MLP neurons of a small language model. Each row is named by its layer, matrix (up: input weights) and neuron, and shows model dimensions 80-175. Each number is 128 + 32 x the weight over its row's rms, rounded and kept within 0 to 255. Numbers have three digits each.
Before each neuron's rows, "fires after" lists the tokens most often just before its 100 highest values on Wikipedia text that the model never trained on. A number after a token or word is its count.

fires after: "y" 33, "a" 16, " M" 8, "an" 6, "m" 6, "if" 6
L12.up318:108035119148133167144131114219115139066140169129163115157105141191146145168143107078154136133083148104023139088138118124129172156141138099107116087102133169082128095146220154161100175078164190111147133105106188088131097134156144126136168149128156125076098110156131153101116098188079111045

fires after: " a" 49, " A" 17, " M" 8, " 19" 6
L12.up597:146046104169150134108163094138158122135137163069106142084135111185118153149129119067197145063086116196124102119138166122150133101159153095117143129149132127129121107135121154183117132114171084104172093152137161092119129114154163199107128131129145128138166147099123140128112136131120163103

fires after: " A" 37, " m" 11, " B" 5, " a" 5
L9.up85:127070113171091163134141116122129174152124052112140112177134098118141139149130116061183114174125174091113125075133096188120158141126099125125075103109150151136108149168138157141081150160102146158128134120129130167218052108186152093126071114069146136132177072074187188101140182148116163086

fires after: " L" 28, " l" 25, "l" 12, " R" 9, " r" 8
L12.up123:122110092156126211143156093100117065100133078118104162189082165160114065154129091146130142154129150123157130164168159126098098157145113107124085081137165097050103154126179136123102145140088116066144116127106135177160127161133108102167171079102141125122135174111044148121214131086175154143

fires after: " C" 20, " " 17, " K" 6, "-" 5, "\"" 5
L8.up640:123142154143188081185175124159110130112117092130118131144164110154085124144017165146155129108137078170174130156092168146140138106077167088145143125114128124143107163106121128128097100139143134114119143126138140147115142128095062156105130100089153136118095137066074149091135096114111105153

fires after: "\n" 18, "al" 14, " l" 13, " L" 8, ":" 4
L3.up169:175127143209122144180177149144150104115110101069093056158122110154133117156137167128152113150143119126109157097143136144127087130114118104086207067186118118098104177141163110142101100099103129180099102126096114183164134166119084159145130115120168125117133132150084151076178074162095114146

fires after: "-" 33, "ed" 15, "." 8, " |" 6, " was" 6
L6.up360:139133164148170149169172109103196136137099128100102120193148162160190133156099122114176108108110154193146157119149126141089175129136091150097172133144124157111122123174212149158064164151089132139111164142125077132194088163148110136081087103116166116109149138120108158167082104105102132112

fires after: " " 31, " h" 10, " re" 8, " p" 6, " e" 5
L5.up46:130116134116182163148170085149182107075127158175112113157118184117150097139128151158146124088119158094144144167066170113109194149061137112148101108119087167097113071196142201076159160177099117165164148138123142155126123187023167122088119060055143111143158171095068146122179089142158157088

fires after: " m" 19, " |" 18, " B" 10, "as" 7, "B" 5, " M" 4
L9.up363:116059085139176113167122102082108149113120142097128098150132147137134126115131093068096127187157099164108157128112098216145124106124157144109179108160106167136113122142210167110202153089122122067141152106140205112151069154171077129095120117105106112087136072086138091075154121162062181088

fires after: " al" 20, " " 13, "h" 9, "us" 8, "v" 7, " th" 7
L12.up560:118144131192160142110164098192194119124161133124154137154157165145136120183140120129136159095139100146080124141184116153097114153110148106130136082181133110114140143127192157099142135112134167133160157128131095134128084148075100125106082143140128157153134132083062137119102096133065112094

fires after: " 19" 20, "ou" 16, " d" 6, " n" 4, "9" 4
L3.up692:063069103132096131121140183107084124131130176151080130077137133160164162184106172142148175122110120109091106176141122179154177156075132120152127088138129140089078133138151203162109172163091145116068180158170070111129109097119168076093091142126172131093135150120118131109084091110139116096

fires after: " H" 15, " d" 12, " B" 12, " T" 9, "d" 8, " D" 6
L12.up186:119056183162133124140136159111140142146044101134165110127165175138118118151181107094183110119104095143061111117132142094109122098139148159165142161153092168087084137129110221150124172168129109128177114078160069108131110123126134135158157138104107117128217198138114066179092092149103118076

fires after: " M" 18, " B" 13, "ation" 11, " H" 9, " D" 6, " N" 6
L9.up581:090068096166173144130129096059085173103091108103116131137127098159138084203166149061185164137098119097068172095138147144179120092155116114157170106097120165090079124143150156119127141124113137153162172120123168136121139121131108175133170179102152113129124158124152083132161129191102205084

fires after: " was" 23, " " 19, " h" 12, " are" 7, " he" 6
L4.up304:080102103113071130177142104114130116080073136147045116128128126128125116118138149145100121103148130127109111189166157167104167186100149179111147103173155175071071085145136208063145196150096161174140141158142140112122085106058133134096128080128150135144148169080131186104167123132131116117

fires after: "p" 11, "o" 10, " t" 10, "re" 8, "m" 8, " (" 7
L10.up680:170121150133134112138132165112153091115113105141142110124174108139130112171119169141194076138134149134161109116136193161081207144178119148090164130088152110190083153136148112132131108169117092129103171112136167110152129215090107109112067085124108082159154166132124162135134068127148121088

fires after: " " 27, " h" 19, "\n" 10, " are" 7, " b" 5
L4.up608:129098136129146076149103125143083145148165133085080129123178114117197098103133132125129112094149147135075128123145135111107158092135170131115122076141127189096134108121131148140085122138144096182146118124151189166136174125090098189108162017148190114124157158065117134071197153149092108144

fires after: " m" 21, "ol" 12, " v" 9, "ist" 9, "e" 7, " k" 7
L12.up703:079140105109211184097136128158121141105125106114177114163136131128129201156094146085117084105090151182126125145191130189118151169098086085166133116118140150174130095106141170190128111135124163167142149131115061111209166121113163123122112117118123148137152149101146120107144202172127140132

fires after: " T" 30, "," 11, "." 9, " t" 6, "T" 5
L8.up717:145113114125130111179177156145144105123109089140142103137079162168120127115075127144168083139140134130119151129164115175126155130133082139158191089121123146120112123131194222137138157168077101170082132100177131169167138133105155116114103132066255146101151130090121193154182090075090123110

fires after: "." 51, "0" 7, "9" 4
L8.up285:076111167096158145169114145111157139119145101154145093124163158130183117128108152121164128150116148145136108110133136193146194110084087162131145098135090159119041147137137203103066114131048131156052126106177078153131144145113153094052114113101172088118181134154112159145106101117078161120

fires after: " A" 21, " T" 15, " was" 8, " at" 8, " M" 7
L8.up484:140119115126198096087219098143125166173140090119101166134168118118114105154121102064158147091133138221176065164135132177192116120141116053119139129075145101074130139184108119129106161125145105095115145146128166087148106095122128143121133131154121123116066118068122135104172134129119173100

fires after: " n" 21, " Y" 19, " G" 12, "un" 6, " N" 5
L10.up678:094145120175068152097113106128138168139089115119164143120134192129108138184094107077094144121136143140065128065114168117122207129112178130091202092153137110066127072167129090102079113137173184134091048122122143098140082130153143134044130132176140137113159159111125151158093061168130189102

fires after: "r" 15, " l" 9, "ow" 9, " p" 7, "un" 6, "l" 6
L10.up472:147152105134148155139142130104095102138089043121100143096079117077154164141160135112112125134147140150192113090185143159143125113170107131163117093107150081132137156156143176127096148106125125140139105107123107140157114110141149183122111107079102074126145117145056179145159139122132127126

fires after: " m" 26, " M" 9, "im" 6, "as" 6, "E" 5, "m" 5
L9.up331:145113142170116149080199158092123148155100096124125106127175095092139144135071182062190157159132177120140106098158139171137103108181135113165167081114140117110110148178161153124125092124151139152131181088118151140117095106176139137137128177127142118128116111060145111083093131133106131094

fires after: "\n" 40, " in" 14, "," 10, " to" 5, " is" 5, "ot" 4
L4.up396:191137134146108142238150113161134155139141133119149097166128170175151121120116120136201135134128102188101142117136150166064154120091101125137133097103112171082107164140166123091106145131130107174093149136116156171131154130104057141035128072096096152122152136156084175074134089127125158102

fires after: " m" 25, " M" 13, "ak" 7, " A" 7, "m" 7, "it" 6
L9.up146:125083155198142090108126134230153106126159122166151126160139070138153145159101102104156143156143075108128142098137133143173118155145132131100113107105184167090142156137143085140116178127124140163153218099100146148117116121138126113129074101129095149135160107144116129114109146190144172072

fires after: " d" 17, " be" 12, " D" 8, " M" 7, " m" 6, "qu" 5
L8.up80:119038089135108159129122178111072127139104117136143125117145140157133085156135201157207194172133177109127096107097136159129108113142113153120179099136114165128132123163135153101156160154137165147125152095155158141139114121115132131131106186110177117164160130094093123114180093137121105101

fires after: " C" 21, " c" 14, " R" 11, "-" 5, " |" 5, ";" 5
L8.up17:128123160141202082159163130090153113149126072056078136141155131097153150118061145112107118118132130192103121081166144150137154096119154101075154092103148142118074153124125149123139120141090122139113137146161146140116113113086122135108150175111117092153122101100090210126123051168059117146

fires after: " p" 20, " P" 15, " A" 13, " m" 6, " M" 5, " |" 4
L12.up371:099111157172136129167123103148183092099122142096107129160130118134136103104160129098125138181131138155096153100150117165064095132082122151116192098149169119112100164158180101176118088095164185104130130118119154091135078136148121121105158145147079166050129122094152165079165068194077125151

fires after: " to" 30, "ld" 12, "ot" 10, "o" 9, " t" 8
L4.up535:147084161136138076158156140120122092133119095167140134130125187149153115169108157090161124112150141129149094158138131152111173109095136121126100060131121121103165152132135138136078156132154099157085147131106207147144139154142091150048030147130112109140113200132113175145102120136138157030

fires after: " B" 24, " H" 20, "b" 11, "f" 7, "B" 7, "i" 5
L8.up278:171132152186176080186173126101139132103128117105159165159139112144145117136153124161135109150074104146059109097140151128047164115207142164099125116133072130089083156153148223114146115137108073143125107170159136115115113155129072146161156163125123125162146118112143111088133181143132126124

fires after: " to" 27, "w" 11, "o" 10, "ld" 8, " on" 7, " m" 4
L4.up266:140137140106139186155123090153123200151189136079117069088103179144153113136118142119141153123105189154119086100122095176110162118060068130107094092167112126058115129140172159129146187171140112112080123151139140173133157166112137109050089156095076070130146173107103153160129101136082150092

fires after: " to" 29, "s" 12, "ld" 8, " re" 6, "ot" 5, " " 5
L4.up270:142131107135144125135138139135085166097101097102145133146094185205126097140083150130135118141163147098116146174116130197117147125092135120158101085130107164104138106120142152103116158152140133154116160172125164130148133087147039086131066170124168125146180159106125156156158058119176113077

fires after: " c" 25, " n" 17, " N" 15, "ol" 10, "ec" 6, " C" 6
L10.up558:128143138139136165147116113110132119149070102060133093118153223115149122140056107145139155166083101136124138080084152255131187099092111112176138087136084117131166084157129176113133160143066160166081115145136115105166138103140167109068145136149118100174170091078152110135168117153138157096

fires after: " l" 22, "al" 15, " L" 9, "%" 7
L9.up422:126132135207168142122134151074176098126130123133102113158118162145113093190097110131085100111146132122100120066184153169135113097139068108114097148206101144062108132126149182112111128102131170134140108194119087186161138158122127145107162110110156125080099172129143114142124116096111121127

fires after: " k" 25, "it" 17, " re" 10, " c" 7, " w" 6
L10.up14:073167107141198108125129142152147068126143138045076157150137147120129127156109205155148166086119164120098135146120158204142144142141151077148131149157174118155067137214113108163095176127081139113160144175104138119118051079081098164138104089171115105096090046078148161155142132123157141107

fires after: "e" 18, "he" 14, "re" 10, "d" 8, " m" 7
L9.up164:140118121146188108118076122171098104118101143074180130151119143074137126161098174120156120177118170170134120112092127235064157141067109143185102125093136162123098157120169127172138106104113149109110105173192063103163177110133153155061074165041101128112153190092138142139124120172092114097

fires after: "om" 22, "r" 15, "p" 11, " c" 7, " v" 6, " C" 6
L12.up431:125144152148172137114140178146121089062111132076072099189083198129124098119147187100132063097094173126095099104152124142083120171148120101124087112103164092134111168148117110160124127151183132108138139099167120183084111125095149177126140116120084139169144150100118146100171137142131161154

fires after: "u" 40, "ar" 23, "g" 6, "1" 4
L8.up60:131104085179083197154131082176102168118087096152148104099170162144161133137102163070158204114034172079117127107098147146105153128137146079088120101136114117105132148126145115150126104142113205146115123119082102112084130101118147128184101147143086130146110171093138082100111099149162163116

fires after: "," 28, " " 17, " t" 12, " b" 8, " in" 7
L12.up153:112143127118160173138071141107175166112134137134126129128102188144131170126111086121186180195143158119134167081092080171102148163071114150116131107112137155123122161096163132128097090140184074095067196105188136130129158090090152138086099135068122097190149125091131129099108068179138168081

fires after: " c" 20, " a" 13, "c" 9, " A" 8, "r" 5, "em" 5
L12.up261:071102118144173191126138169149160138128097165142082077225141150080177128133121155149158173122096118137077121095111144146170150170096132151113126171146175141102088116128087069162106135132131125146155175078172095153132109104036119118145114091131091118129129148084088108084152144154164116141

fires after: " h" 27, " " 21, " s" 6, " k" 4
L4.up193:110065141145139108141139121118034083134132146116076121138145168163199136132104142129141099108113148148117120181151158152080123138130104080163079076119110181046130097117164138106104159201136150131133124173144118176163162125054116152075128085120125103111121139086096157109165093131084144102

fires after: " to" 43, " in" 7, "y" 4, "ed" 4, "s" 4, " was" 4
L6.up257:086137082163158195179133142136093133120147096142134095134157161114184075137118145125175132142101117160108143123116142171132191134122077151061088142174167134107086145149141139126045196117118135139080105158201105150099164161150098097103095118035103127106130112140095175071176131192117113086

fires after: " " 52, " b" 10, "oc" 9, "ic" 8, "b" 4
L12.up180:128176122140144126095115134119131146146133126195168068133086135132097131128122114117157125138081082078098150139134044114155106110147110164084133107112118170194150189154134138143148118136173136145095147086157178168165153092092170091153141129084164067107149115009134158109128126165091098118

fires after: " b" 57, " m" 10, "b" 8, " " 7
L12.up596:151144094144153146138156119147176136155122096142144112111091085117138102090073134110168083171134127112111161120149073177075156123117152121101106119083112114171182157099126151111130102131168139141097166127127117131092106092127130123134117091036147151159185154095069202106111146202115170138

fires after: " c" 31, "im" 19, "em" 13, " ex" 9, " C" 5, " the" 4
L12.up160:105125115192168134087153126115144156089110130115128159144084168136168101182139162145113136208113069150147110102102103103117137140130122134155174110096189119071120173115093133177116106159121097124116151126180136178148140109059150135086080114110122111187118171069118112097142088104148100128

fires after: " was" 17, " to" 10, " at" 9, " as" 9, " in" 8, " the" 7
L3.up192:112123124104144186102163122119088131108133066131052091189152176140142119182089112123181185119075125136141134142149126120126190160077085167070141115151157149105086117201158122129075166142054144187095142117154141139164139101104145135070117153075124068144146144104134193101116139141132138088